Weights of a small GPT-style language model, trained from scratch on English Wikipedia.
Size: width 256, MLP 1344 SwiGLU, 15.9M parameters.
Training: a variant of Muon for these matrices, 546M tokens.
MLP neurons of a small language model. Each row is named by its layer, matrix (gate and up: input weights) and neuron, and shows model dimensions 32-223. Each number is 128 + 24 x the weight over its row's rms, rounded and kept within 0 to 255. Numbers have three digits each. A neuron's up and down rows have the sign that makes its largest values positive.
After each neuron's rows, "fires in" lists the words (lower case) most often at its 100 highest values on Wikipedia text that the model never trained on; "fires after" lists the tokens most often just before its 100 highest values on Wikipedia text that the model never trained on.

L3.gate1084:135136132142128126165100106102170120133102119143132108152160130103137173104159118142127121161142137143107124136104134133121097119090081108155137120140143107175105134145118130140172080174185124145149093127132189132116095083139123099122146134111111141183156138106146125121143120141122146124105154146119095099090087092118109132144145111064121157124132153114203178106116106144146095166165182113121154145166122120110097135129099131138109139130110125101161114139120117120174123059160143142122176136099146154093132130151141112152123135114101120145125102161131118130097140112128163158
L3.up1084:170142146149115086106144119140124125141167126138104101176096113117139134124131116176141120133129121132125103111143109145144182155143111153172114109153120101140161101165154152177117115097178129132119157121116114123138156164141128124113115124164134149171159128088165117151127069089106106163093149182126114124115167118121093055144154174125089143152131115110100144150125147140135129145119154112112128173160145111082120151115149085133146133158134116118164122119133117105119133129133129095160120134139126118111133174146089124133100155129123168135115079139081200104132122135102139124
fires in: "government", "county", "country", "governor", "earth", "count"
fires after: " C", "ver", " E"

L8.gate1135:052129151161179131110077150140109113114119152122185109134111099142122110145104107101123117101132118120148146139172149155105139123155118107122118102123135126157126128090140100168097142086135145130098140144137086113165146119126154114081126128123139084134092086100099144136173157170131137125164103124143118165111100130127101125172111157092081107157102135070120157156121130124130122102111147126117144096092112127084107144129119127104138128121092145107120107153137171128118112116146178143142139139131155158191135127185137132125157164125126118143119130104100129126080112103122103141
L8.up1135:120106124112113117101081111126135117061139177146128151122142130057122136127158112141128164142086117161109139143143118140152138156110139128080161118133106150098112140147114096124141153142085110112151127141129106148114159108158122187152126140182129101135082127130143121153156123109143106101133125107147141099115105113134115116140128111133127100133135152112142140115168099155154091145100086090147143159131151109147150142131133143102162167114129126144125125086134103109147170125137125151111152083134149131079108130157097130101090134142163150141115125124123118096137137101111107142
fires in: "each", "all", "some", "this", "well"
fires after: " al", "ac", " e", "om", " th", "g"

L5.gate140:124076125161143204154139143104161130089151135122144108081133156112153123082166112132164119146133111113139149125126146125130154119164138118158158142148157096147157123129125102114143073137147148139129146116111145133101144128147109093161160135116143161118147161116069088126088118107110100147111098127076130182153100161105116166197110101140109141108128103139114100161148144094162114152121118146112147093082099102184150129148149117127121113153118140137126135136147098133175122133152154147132135098118122100120141093131124105145142158153168123092147145112174119153110131099106153093
L5.up140:087156135102156115121127137138167159113150063108117141139130126101113146103130114136156106113155120145160154133135171116161111138119185128112108108165141106143092080147135132115146089189133165134133044133140132172113136126090106107111152164109134135173106138135089149092115135115088125129108137111100120139148113162082103096139174142079108104156090137099173157129173099118149109128134158114088098144161106130128114146127170136100150123123161104104119124153084101105137105139113125135155160171104123143090137114108120143176118132115125121148094116137132164145096133155136125138
fires in: "did", "would", "could", "can", "will", "may"
fires after: "ou", " d", "o", "v", " c", " m"

L5.gate813:117124157119095146144115143125139137124156169108113124152144088120096123098132134123106110140136113146112115152110118142114103113129140153073141104139113102112109132104133149089088165103095153107115123102096121130147089115101137149129125090109111144126154122154096122137118124190140106141129114112168069133123159120103134124110142164124121141117061161112148103124168114119133091139105157142107147172102137133169109165092113102130171146114162091127144121138152156123123142134129179093126129211141109122104153147102110125148103176084121116136144140130160122126116125118139112122
L5.up813:157123150151169092111128133121144148133105120148107121125163110147118130127127170133168117104157138130139096138170122133133093146148093117101155105142098154163141105146122132174109135156143154108102091138138135136120108156106177165141136082101143105174153111108155169140136170125139094122097142141120154099084151094097115105167124113144122106081086095163108099150185135147144117132115126106149129109110115126162144164141175108110143127161131099078113129103104120143134160114099139133099150114123129148103125126080135134110139146162190154134158112113118136125129095128142142130
fires in: "however", "because", "agreement", "than", "becoming"
fires after: " H", "g", "a", "ec", " h", " th"

L9.gate1096:145110145145147140105133120142138130140168101123121127087162133124142104138138121121128137117134114165091145128090129086127097147163128078157137123110117160157130110101116135165125139187142125140117105136141130120131121090106123117117087153104168113156189118102106094183092128124124141116136160093065131147098107139125110163128166127158112168147072168130095136141088174121155085130122144179119127114150152133109161140152113141138145147117117151122136189136125108141133098139155089123113136144132117114071104130102103138137146107113152110113140132110098161152149138103119108129
L9.up1096:105122121124104133142125151196113131116107130139100129161097110092142137125136088135118124133109130141165125136169179150098150120145114170127172127170168142129114103092140094148157144162091083135142087117119146111131157090113140112127081165075133137128143139150149106129127145150122140160117161111132077122173154096154122142145140118120165108121133121130145189130125138133161135093159113159092146137085119151146110185138113096130145135113138129089130138143159110112123110134105120174122149148092137143103111129126138147148120168120132126158146103108101124105149125129142107157
fires in: "is", "would", "could", "not", "was", "did"
fires after: "ou", "re", " h", "o", " it", " d"

L4.gate1140:132143109121178088129159132109133099158098156173135128123131173121132194084106158128125102105185158145124089145071148105142119105132083148105109133147133128102115119140128136128110147116122140161129138117143081133107146126105122078108119127087065140135111156118114174148102127144153097141145152128112122120133129146151087143134136106107120141150108154123118087111094149108149115156095144171116144109125099128180130106079144140093139149107155141143163107149113115133154186142149118087126132132124129132137107093061111082131098141108118088143155119150142138140108146037156130119
L4.up1140:141135095167138122142174112109110125085129151113158113142103147092109161113074122111131123107169161149141113113123143084127151147154088140122096070086109093103130117158111105143102173180155113118133098120149142111120139131172155122091123103109094154153101084109127083126089085146168085117134125096175131132123133143093120108156143130135154126122129119186142111141111140139106127082151095163104196149124170127120167128116104156112154141106149147092134122071097117148117113117134115075158142170131118118119133120104149148129135182146122129135095124142099117132124133134128132137
fires in: "which", "they", "and", "it", "who"
fires after: ",", " the", " wh"

L5.gate1009:146121112104131126126148129110119087165117147129118115107131099161112148123117099143115166096107086108128097190150099114140131111120081126121119159123136164095141151145133153134113128153120142146103156109125127125125113081082109131103162158154158155111125116122100137140121152128141103126148127119072148112126092083173089111174203121153138123122192115128098119133130116139081130170091108123101182190124097108141129133120106137083138144105130124101096156139146161147141112121135139171100142140153115107143126166100114109132131120156104138109091124157148184145143190143164129088
L5.up1009:147084153124092132119074107097125138164132164111128106161163120122118097110147096090126103099143121152154117095121115137127151113144148145145109178139125095125142115149118115113103113124100173096116135112124113140119123156125165099152085164150120166162115137148090100115102139144155125145124083132139207146134090156124130140123095149122149168119134143149132114126118186119096160139116115144151115122115137117102129152116112146138099125121168165112140142139124130045127092124132116151140087140127152197084111145123133134097124110100105127136130121146119126126125132068113116167
fires in: "about", "against", "among", "aged", "able"
fires after: " a", "g", "b", "c", "m", "ou"

L4.gate732:154140139120165102130162120111133149122121133125139081126118083095143173126107126145143119143101107120109107104110120103119141104119093141080128127185097086166123089133129149188117111085111091045098161121155143129125125147115159165124072110140115110156146096108151076150134156105116139071122160152169131122141146133128126120148134156138116117121106130141144126085144139139144135135125142107174115117128102160112089129120133099084123138133124109151135131167167120158104106136135149114119132146122121177116136155082135129175121111109092129116135090121152099157125139128104107170
L4.up732:138151143093151116131163160109109110116093134136157126109112135107140123098131146147127102147074101132151072100139146137160111142145079099117131106127083130157095095124111169173129120128092114103124156148168110152120071130113123122127124146083121073130177100116113159172155125108121152111175145131151133120114134157134145115121117147141126114124107153128110147129177156168163092130092141108113117125116100153141109105122118106123155164150118148116158169167145089128141120139133107123182160129090139118160096088109112135145155133151111131120105120090099105181132111109126143159
fires in: "war", "championship", "league", "championships", "champions", "website"
fires after: " w", " Ch", " ch", " W", "e", " le"

L4.gate1330:157125125111129128130143130134109129139147115135096127148105126109140139121103099131154110146119131095156128125111132099151122094164085132154155136083103136080137134133110136151058134124120160114127088120129140159127179121145137118152160135125126191145053173127124159140131123109128124125166106090199142117116123151125145130129114152121145148129133100156096096185089120084108161141121117172097108079097144108113136121114113095170158116164149139108139124148100127116141110116148107109127090100092165100128139086138141129138128103150133094149121144076116138110123124129149117097
L4.up1330:116143106143170107119123138077103113124126147110128118177090132132144171128112110149112139098172121143133129162123101142106159144148114106124072124122164076128119132164109117123133099116145138120127131137125127195138118116140095131134121116163163088152126093124139090119096134139131098114147190112156115173113116146153157109133168135143128132133122133133117102088136116167121081106140157129147149137091171091147146117123096149160120120134131138098159170146107132135114159158099130087157129155096139143151106109079130138097142122122149089135125147108198137109093120131152115146
fires in: "he", "it", "and"
fires after: ".", " I", ",", "H"

L3.gate690:129164124116103122136087115133130134143151098141132161115070115132131117097114128120161135163120130115121093125101098125097158118192150092118139141141119086104104074142115096136139155143135103126115102124146158111152109095132144158124083109112114141095133097105105149111157101127169167086150154125125093127101134111120105126134118103161131087134134131095087143135116134146133108139188091106080095097096135111114141162141083128162120129094155152138134081116174161132089103127116153142104095132106131115141126086147099149080116109146120148103143137119146112119140086116132112120
L3.up690:116124144131173108174129135139121102081123172116142135155103178133122127166147144112148112098154133114119117139090133091122105168117142117115116107172162150155080094067116173148109139138108130121113120126077106118147111131138153145084106090134126129160153124137113086179135159120141110177094126201136166122108114142103141135150122147108134133112135155114122142141149152140136141148108149168124120149104161114127099122159118096142133099128134129122139106150124154104118119173105135138121141090179156133142118137167140104138133124228148160103126143131152143145082133119124093098
fires in: "until", "well", "returned", "return"
fires after: " un", "ur", " w", "-", "un"

L3.gate514:121137116161116118168123120152148162142128147149162160147109139122116110136118133104156135125151127146127150145154141131113125130116114131108193177162132120158145136136145089107125104117124132136169118106128175144110125076176107151115117115160170092144163152097129123142067128101181122131085116163122122172159136111103130134143168115068117132124137152155137103103129110157157158135078082137117132158169141128129113116090164133115137111129154117099168158118138151153146113152102115156156106103098137133126126101150124121108124126143110131157172106116135182123142121099137139193
L3.up514:167156104151111136147148166133129167148133158106144091116104137145095100130145110101128143133123121103116155115142133155125131107100112156125147139111158090165156144104092122135154094171114120096185159095148170131145121128139102157167143123162122132148160108045135120170083110107165122126125156142103112138107149140101105084092131127099107125139150118141095127106136105108107137152104093119114106149137125111116142150111120173106153139120092146077159160152194187152153107138117096083145160096120118104118103102170108154111139157143160085119156074128132140117138145131120130163
fires in: "county", "country", "count", "countries", "massachusetts", "emery"
fires after: " C", " c", "us", " E", "on", "-"

L5.gate457:134138136132136113133143125111166128142132085108162175093119068160128169159126129138118133138092106131095118094140113142142145132128117162134109143134134127122117107132113086112143161099134101114124156090151107101092079108125090126106094107121122184112130113111143095134141130128127168131109120115109105123156113134121093122130128129139108093172146119100133098138110131110152082099090079130166134166095132117138145168142134098158134145117128190158083126159101111129123119141130115128150158112135156170153142135162146115101135153120133131109133112133117118091125214142135118127
L5.up457:129173114146145126095144120139113164123153090119155161144097148128168156133157107143105111096157102116144126105128130152162170145129160106168151152172173106114119135136143139112100148119135125094171121102125155122100150109152086127142164090121106141166151122123147164112158095085116125140151121134180081163137156152103085092137095140100128092166122113108134121168154156081161141132090127096151094135119104112090127128143129127164112133139122131139169155137139107136132149122135129173132106085141131109147155114104139111191134135118119122132085094124118107076131118119113109155
fires in: "company", "comedy", "business", "croatia", "corps", "troops"
fires after: "p", "ro", " b", "ol", " comp"

L4.gate829:137140108097092084121170131114171117144121106181135100152158137120121138150133126104099101086111088046142115117135130154127115111106146123132094144143125106137123121123142144134144163100149109080102113126095137134121131142130120140151122127159105161117113124087160111174149127159121128062126158128129176122129134121150146125116165164146141116119139121146113122137134144138135131196124135090105123119113119156110106154119091151115119143092058113063136139134129134122155132167124099134141132125118142111105114127122129082112108174167120112078113118090120128131110107073168116169
L4.up829:140144154148126117094142129088137124134112115110127088137135132101111116091150144168123116143128116115170130136126112103151164112078094109159133151096177146150113165122114152133090130137127164077138132111141156144197111105089105136128102114123139119116149110161128107096100136173151105134104148158154146117129121084163120140108196109159092099149137095147126119129133128122191128134145134091114114168130159146132136123160113156121146109128146093094148139143155135119139143181111135146170120139167151102136113122068137165122108146148149150095122112088157162178112082090139118145
fires in: "established", "about", "establishment", "able", "establish"
fires after: " a", "est", "b", "ab", " E", " "

L4.gate369:111130122135159154129188120139078118150141094144129177129148129153138121156142112131105143115159118103144087121135110150174123148117100119105108127099097134073124080072104098132152092129108160127085134132103139135115083126136116112169088087158149123063092168147104117131096150148168152098072107142114117130151081150136172141114134158127146098140109123120140127082118093129160153120138108138139093129138113130126130117154130144153141174111129141120090115096085136130106125111139092116154086145142109126140145162158109105117131106146140132096107122145133112156133125128128090149
L4.up369:106142116131120112125175118124056153137116097113093128159123154114131087103128129133097087105154126108099086093095110122151165130146109094107159125122122151091130106111143113159163195143164179130131148121135115132130124132158109146137121121189141099069110137142111166148100128126156132159103166149109143136148095125142179150175148161132139097151092142140109145134086114103109159135087158139100131109108149103128116117125119166135157135159148141138143106120106068128115145144114066124179117168123100145143123133155142155112092129123124113141111116131086088145161112130135131141
fires in: "september", "total", "independent", "stephen", "sep", "separate"
fires after: " S", " T", " St", "nd", "d", " s"

L4.gate820:146187132116130123161122096176117121155150105118087121108123107141126093093155134126124119142134142113138141133105093120103113095149140117131117118111133127139135086125102134138168101164158139167135129099096115103142103104115157128115115112122149162121137135156075142122111110130137164090130115118122137127154142156142104103150131125116093123106085143141172107135121131152129116160098090117122131126136117085163156129101103098150138138164099168121112142138163141146098130110134173044139124135116112124147089115152097136121183119130175079149125120128134117136129135146122129110
L4.up820:117089117151107088159101133116130140113144105132115116104135097105112114136130150153133080117177130160132092139132123099104130093162111126118150143124126076152119072109111163127179120169138173144140137136105104070141145115110152127102092141101113113130132126117092117151163095131104105135110114155127132132107151141110110150129108126111112125111129124120123129114120162173138114180098153155143119160120117111124159096082091131104134150082112156120129096108191087134099119151102163107134100132115142138124118106139109131130172109086177116085083124091102146129148141132125100175
fires in: "would", "until", "well", "will", "because"
fires after: " w", " un", " in", "ec", "o"

L4.gate328:166173137126104144138147144137110133134104137105139120138157116174101110130165115175065138130124116135129125160069111130125127127178114115069104171111146148165122131153168204086077100115069157144126133120130157134132150149150159124117120141148163145106117101134132160118126134143108107127142116151104091085141089117128147137089173140165127110122093141115153131128125142119118113164138128117130103103130170075130136119124135143117154106132097181126111148096139190092117124148134116134129149122131111130116125149081103152136139151086124128149141096143164107113130107138101096128
L4.up328:147110120134156132086078109138122129111138102074147114129145125133170123138118154144160141122154136162154117134137143131142146149192064093210113135127134141154125141099130110200116135143098124149128135112145119118141113155135143099085121117128137162129163127160149100123154107142100067123155134138163137115136122142137146142119162132154111184139155158128179096117135131118134078144086087183137110141133093126141142094124146125157145136111143161140129126132107134112130103117131168143122118109160139123148134186120176144069145129117139147133135115142152116170125108131140183119
fires in: "into", "about", "despite", "like", "among", "through"
fires after: "t", "ou", "it", "k", "m", " v"

L4.gate243:109125122158099175126140097152090114100122137104133131112100128154116130120133099142148118158120125067107180135107143136178128117144135155183104096119097154122129133119136116120103175142138128121155140106159110116099106127117157095143141157132102128118139140102122141126125134136165119145124130103114131159134135109090146215140079127132126170130138108141152167136104128137149130167157164149127141136143118127109152193102126160110133139157153146122098130182140095151146132143143105077129078164184091100139150126103130088102149100149085135153134111087146171135145122159112150120
L4.up243:087109124095122120147133073160191157118106138143132129163141149112106135174143164165108141112106121127159122123124092107153144104154139169113108138118109087127144174115154122158145098142104156149113131126138100092119116074093143122125111121135141118122122131149096104136126124156099130144122125113162176155175131139121116121138107138097115105149084126125104162167137107097122080123095122160125130108142123123088134111167135117102123125126147159118086116143148191093136101129169147133117102190095119172122129121106140134161109113142100135141107132092134158130114158152128124127
fires in: "did", "would", "died", "will", "located"
fires after: "ou", "is", " d", " w", "i"

L5.gate386:111153135172100153163126144106137161125089216177120152139170114144116156123120129141124125144146079149145118134111136132142105111150107164134153112138136148104101162105121117106152151125135121114140144150156146102099138132135197112127109144139086113122175116095117160145116121184171128095116120133127141154108116153132125120103113100147115084142153153167140099177139124148115167182138129132106105131144162102153142135146131106121119127104131119118132161131123169085118084126141085145163168136141104147107128137104082089170112133121117125114113145125143184098126126120111120129
L5.up386:101087098103136124138134153127153104138145134133113138168084142135173145138141131096155145169115087165119100063073143114105099102152113121099146140200147133145106143100129127124115136121142110133121130094109155128098135169132140102147158151141116097116113155153160156145070094133128146104091112123119105124155120159126115165128126102106177094133132113131154118119138141097123112101145121189144114109088122104154111160109149094124093124103092182140134136127101129092131113093093123102129130139127121134132143148092151131103156154184126149143097142135149143126108131105122171153
fires in: "between", "another"
fires after: "et", " an", " o", " f", " sh"

L3.gate122:091106145144124118095113124136096102127108118113132126133122174114103193096155194094141150138132125116172124108126107151132116129111139093101055120090087170121117097162157102144101134155129096122127139115129113125116137079100118132125121119098149165156168135128102082092086111105121156140132121176149144145119149099175114101146120146087148124110086095093144064168118128082151131126091149161107133108147141111127117125126093123119121097152133149099127141119167147130122133161119118108134122106127096162109131135131124124120133124096175168100130158116114099116155114129097106111
L3.up122:144119151137145133120105137119127109104085169122101160154108223110113185132161195072148146175136130155137186110150134151138167147153105109101095115094115177129133095131136112136123128164115120144164154132159130146092141146112117150124109167132144098145165128145125113094093110110095141138150099156157157137135142078186136122130142109137147105134089120090152086141102154116133112129120148184115124101126137127072131148151148114144132125110144154099149128139214128133139092127145127105139123110149138147115165126117130159123135122140140159147076153113121124123173113121122096135
fires in: "south", "north", "west", "east"
fires after: "ou", " W", "or", " E", " w", "w"

L9.gate340:106095133162116083140112094147132120148126142129123124088159121131145185145170116146132104113143153097141168140144133137148100123125131166107137097126130149133149166126135096146117144122112145151084119108143118148146173110136133143128123130130134137132124170131120121100154133084116151167145114146128175149108110156116062096144095092098189077098101147161156107103138122129104093115132130108128118117114149053147127097107134128166107104119096107140160137133100078142108134143146116108093112151126107151108136146133095127124111122111142153108120155123166137154110137133134090145
L9.up340:106142102180161114093120104127149151145123132096167135096137101174103117146153113135091134107115157159124134083096166118141126170116169081109157119146133122130088126120067136124125157134120112142156132167114065130115152167147137142141157102109157119144146123070122149142113110111121108109099130130129114091175123130159126132163128113103137131101126100150147132134152160139166096138127142070122096124146158109136141087094135131111106095112109093105171150145128114135138094150119137125142130166126051114110145146125112120123135152133111115122117068111134114109128091106146135151
fires in: "been", "production", "have", "children"
fires after: "as", "d", "ad", " ch", "e"

L8.gate1210:127157135162145097078136133081153097130127141168109153104168111139126093135085148172143145161069114159165158129151131156074115153111111139138094124159096135121149113135142141116124138141154117099171117104134099133118105138160122119118112123116066132157125174133161140100159115134115109136097158099129116123115170132155144086130132125132119131135154124092180137140139133143167105180146133109127106135130090115163121128132115159160117120137162146143138099189089163120120145148124133109139127114111125076065081116166136159143123181125084140144186146118099177097120124132122058146
L8.up1210:116154146160114100089130121139097079161121166131077103114129098136113137113136102160139116131122122104139113141125148108160145140085119050131139094122093150117088119053105139159122150133105132126178129138150127130094142129113106117127153128138121170139063129165164139088142117119117100142113147125131132119146124104140142138110121116157094090124150087170116143130154073128136148115139105103139145085175137121131134091157139122130127171085102123135122119111144136149150110121148132117137097158140174144142072108102151114109125104136117140148140134132161158099198146149113131122
fires in: "public", "published", "established", "about", "publication", "english"
fires after: "ub", "ab", "b", "l", " comp"

L4.gate185:135117182126119106134097170157141164141148156146081127146105096150125126090104117118101105139158104090114164096128099160170093148105126159134103126134140117193125111117116148127111109113167139116106141122136108156153143088152131140125125101124119192160098127104094109138123125090135107145152121096157157115099115182121136135120133109174127139114094110085113100154145137108108127144110115156119111135130109131166128136125169129144171133164147116122130214140138077135125140125115155172111167097130076139142116128108132097127115137146106103124138141139101112145100088133142133142
L4.up185:146132159124148150130110165139110127136127181097150106111120105087180152086141102138106137112111121121147097095149144132108133162152138120141148077120139116179116137108108141170104112113120114137098134144084134128112152156113101125137073128110122114109122097185126136094119143138104126070097149174153109109149132115085125153161143126125152171086131084101106082104099105143136159114137130132108080123119147124132097161145113093106147111088155139135131093111091106133101119129118155103147099103098128135122117088139110107139131111152120119139143124112131186166146083127181130115
fires in: "as", "because", "if", "when", "whose", "qualified"
fires after: ",", "us", " ", " A", "he"

L9.gate995:160106151146104147142067110141161117165085158119119131109165137156108119176106131129163146108157138153113111133157118093093080113116126151130122169165147108127133150163119161156121096111110105109080153123148106106128078116162101141130091121118112150099155154130114132120131178125086122117131109155141133075169145138108124117154105130147143120156103154124144117135154121122162069123117152145133194099073145106116125100115083139147168095109120126114169161130166097108132122115121117137143087109134105112165125122121118131139127142105117125089150106113158130184081092102147120146
L9.up995:114115123133159095103126104128115125099174127110093145123115130144125130129116092140136116122180115114087107103163141090117142112109133139149123134161106140132138169120101145120087173145157129122109116120125148129160222126130165136117112108151170111085096132109063105147126127117116123145146168129098171130138160180109134091121130125121112094097141129073162116134101126161166113105144176065165092149143099125145127126128096129115146127145102139106080114134137103122179146095134131102091181149087127144142141145103138116134141114129123144097111103114140132080165154095143132120
fires in: "been", "have", "being", "before", "making", "having"
fires after: " h", "e", " m", "ad", "as", " t"

L4.gate32:112157139128126080109126181125092105102098119165126110135094134140169139109119158128100177117131149139124161111146172121156106158137133126089110157099152173171156125145117114106125132130162120124130138125098103166105175123124097159121150122149142163128115116123086107115103129141124080127097122166135116125108100118096148125118182113131112128126125103130143094153112128089133109157144090185095119164151172133139100138154098112141121099149129129137109080125135103146136100111158137147127151152153158159150126128114160116104108132133141145123135121127154073106108153120117090116
L4.up32:136148145148140158147125144172155141159097161117180089161126157143157157118137117100141145131074135139134119113106134172122141141179140127152121139122118152118139093083160123093139163158075137169101105106120184113100151117149124130148116126082111142119145156172116122112107131123114152114107106142138128143117110096113102132092137129149145143109175127107099113161120097117125135142118153183111118125136144163126141138116067102114139117093150165124186148082143118133110111136153137133119125124150171104136145134073125090097125187160142173132133140091165108122103139121128113096
fires in: "north", "western", "east", "central", "northern", "south"
fires after: "ter", "or", "r", "her", "ou", "ther"

L4.gate1186:131108124127126121120152138145110147141147113131144124113081107166102141129116155098095137114128155109099117162152142111173151106103121101175145156134096143132181151121113157098148095117112130144137175143122083127101145083173127136080140123103141135086127104119152138091100149146130133131113159136122112100123164116160115157141148158167087117130105107168119140138097142132154094144137153145129177099141133140122146107127079156132111112109096158124138170096154109132141131115117081148139129125149109112144113151154112117093139141101141113162148079094141126130144185151143107103
L4.up1186:131181059144129125158100147152117089100120133149075101100099103115179161159139103153083107112087145122118149152164138112099175138113156147141089128185133057109117123094134142135103139143112132101150143118138084111125126150095113111122115127131123119167125141166103134140113123121149140137189111133145112133097136128073142093112128118162112107088102132121104122121142086138146142126136159153121105119142103117105157112095163125144096080140103100105118138122146128158124132098140118102170107160093126150112162088153128143114100131118146146135126099118126107120156146110096148121
fires in: "of", "championship", "championships", "champions", "chief", "highest"
fires after: "amp", " ch", "se", "ch", "w"

L3.gate312:147110109194127127158115126120147108143140167112107118112134176175097123141140116109156118136153080151146139083140115125125150127077115151120114124139112089118101150093132089131092126111130117130127092111076110106101159145140110150127131146101108156125081159171156111190140157190130136139114137111113115118126157125118151117111111191112125141135125115109113143119118118131124115144163148120106164138117092136144110138127143131132146123134147136127083142115108178126130102133130186133097089152122101116151052160134165110137123152137129136168086151133169150084114105102132134140
L3.up312:132131113132128131116127129135158144078132159142133087137142167108129104108062146129147137143139159109108078127129123111109137154067136106114134093104178126141138126126164122111128163081117127128149130103118186110116153120147119131129081124118131152129104154119115091167107142151140130108113128107130130171116141145125106133131108114122052145116099136117123137162105089147174105123156136096127154118113132117133126147146147125157167160108182139110164142144132139128130132132155112158097115103135142129143112136067144047122142156155110106124178141130147131150104133136109127136
fires in: "three", "great", "agreement", "green", "heljarmadr"
fires after: " th", " G", "g", " g", " H", "at"

L5.gate792:128134100142134148130157188193104125149115092128143125134116147170109141106099152109147155134158086143121077134129160131146099085161154130133109161157134074165135142112090148143095165148094115110107179128149084129153135147134124114141131128151161065109157094166134149118134136127133151099164101146130122130136138124158110138114099126122118130096117137155153113149124112106156112080134159124108123139118094164113142107156146117137179133167106098171088109120162125172146121108143125128111126153148127145126067173119131099112106125161158086122152131139141128140148128113135178116
L5.up792:115114159122156125113104165115114122123130169107084128129146144143117168148135142060127143107134096120130132148109146201133161131131105103157151160142134154127128129137077108106086159171184158106090122152161122142151112117147132119106094139170174132124091145109143097154135135116138113116108116126154110106108155099140110117128149127129121118107124145118133125150108132106101101109135171109086136115145103153128205122118122091148135096117138118144155058107122122146103102122105137118126128154158119102118149083144119123140159156167120143149201139126123123099104117144121098074
fires in: "while", "tennis", "network", "however", "tennessee", "despite"
fires after: " wh", "n", "qu", "et", "ot", "p"

L8.gate138:151080146119105156110117160154085119110136100103098088090116121150145145069104121150126133142143106109121148132124101112138155107120132172122128117135109161150149159147133153095094091090086159129106124117135158136124115165155149152114079123106107091163066115109183122131107136133163118089151146139120160135127118163134105160117106166122098136107107182134121125120158101203162125089160129163125148100153144137146099139129085114108119095122079117077122093138110138123130129138146149111142115104121129118106146122139137119143118148090121169117137109117129109166144122152151118142
L8.up138:137152151124127135135139196076148153138157117138088127117162088131133122178058135051096105128130137096139168118106163164125124094133100130142127098131107119108125142085102139124162162130125131153115107153123109100143107125167113119133068134133082113112148141140154123129127115157135113140119132111096160118173095140144149146183117099103135122114115182140130104162107119122191107126127167105120126120170116146123158149078138143119172112126106124133152148145168129112091138140100114106160112169086117144115132145148121108138098121144148142115123109176097118136156095150107146120
fires in: "championship", "championships", "medal", "conference", "champions", "of"
fires after: " Ch", " ch", " m", "er", "A", "e"

L4.gate311:152125160127114120176130134133123101164159131134096088154093117142084146161123106123084152105121143116170104107087163166078115147105096159127162138146089150154108117157106163125126152167137150108107087092154142105068109140155171136076124136108129155097113108157116163111146108108138124151120118138117148139161155126129133148157129146138105103149151140138137136141135116099114127144148116109079145160106096095134159132128158083111148180126121121101100090147152092119111169074132134174117109173121115142110122150140139149112137149137138165124133126113130111148138119118124149108
L4.up311:174138127148140096080105164119101098126125156135105166132115134148149129159076106131129113147110121116124151160088091103158105141119089087143149099122134124178111111098144093139136122139131149122125133147105104123148118157101133126124125118132135167140123122128109118171176150149105147091119132105140113126134096107131156146153101109171167155164125114128186107119069101139119161117159156107126135164133133108186152107116071114172102153139165109189155169127128142131147146137117148158098099133119136130119098117140113123105114113164131108177113106161108145160102130136161092101
fires in: "such", "same", "his", "this"
fires after: "u", " s", "r", " H", "qu", "ac"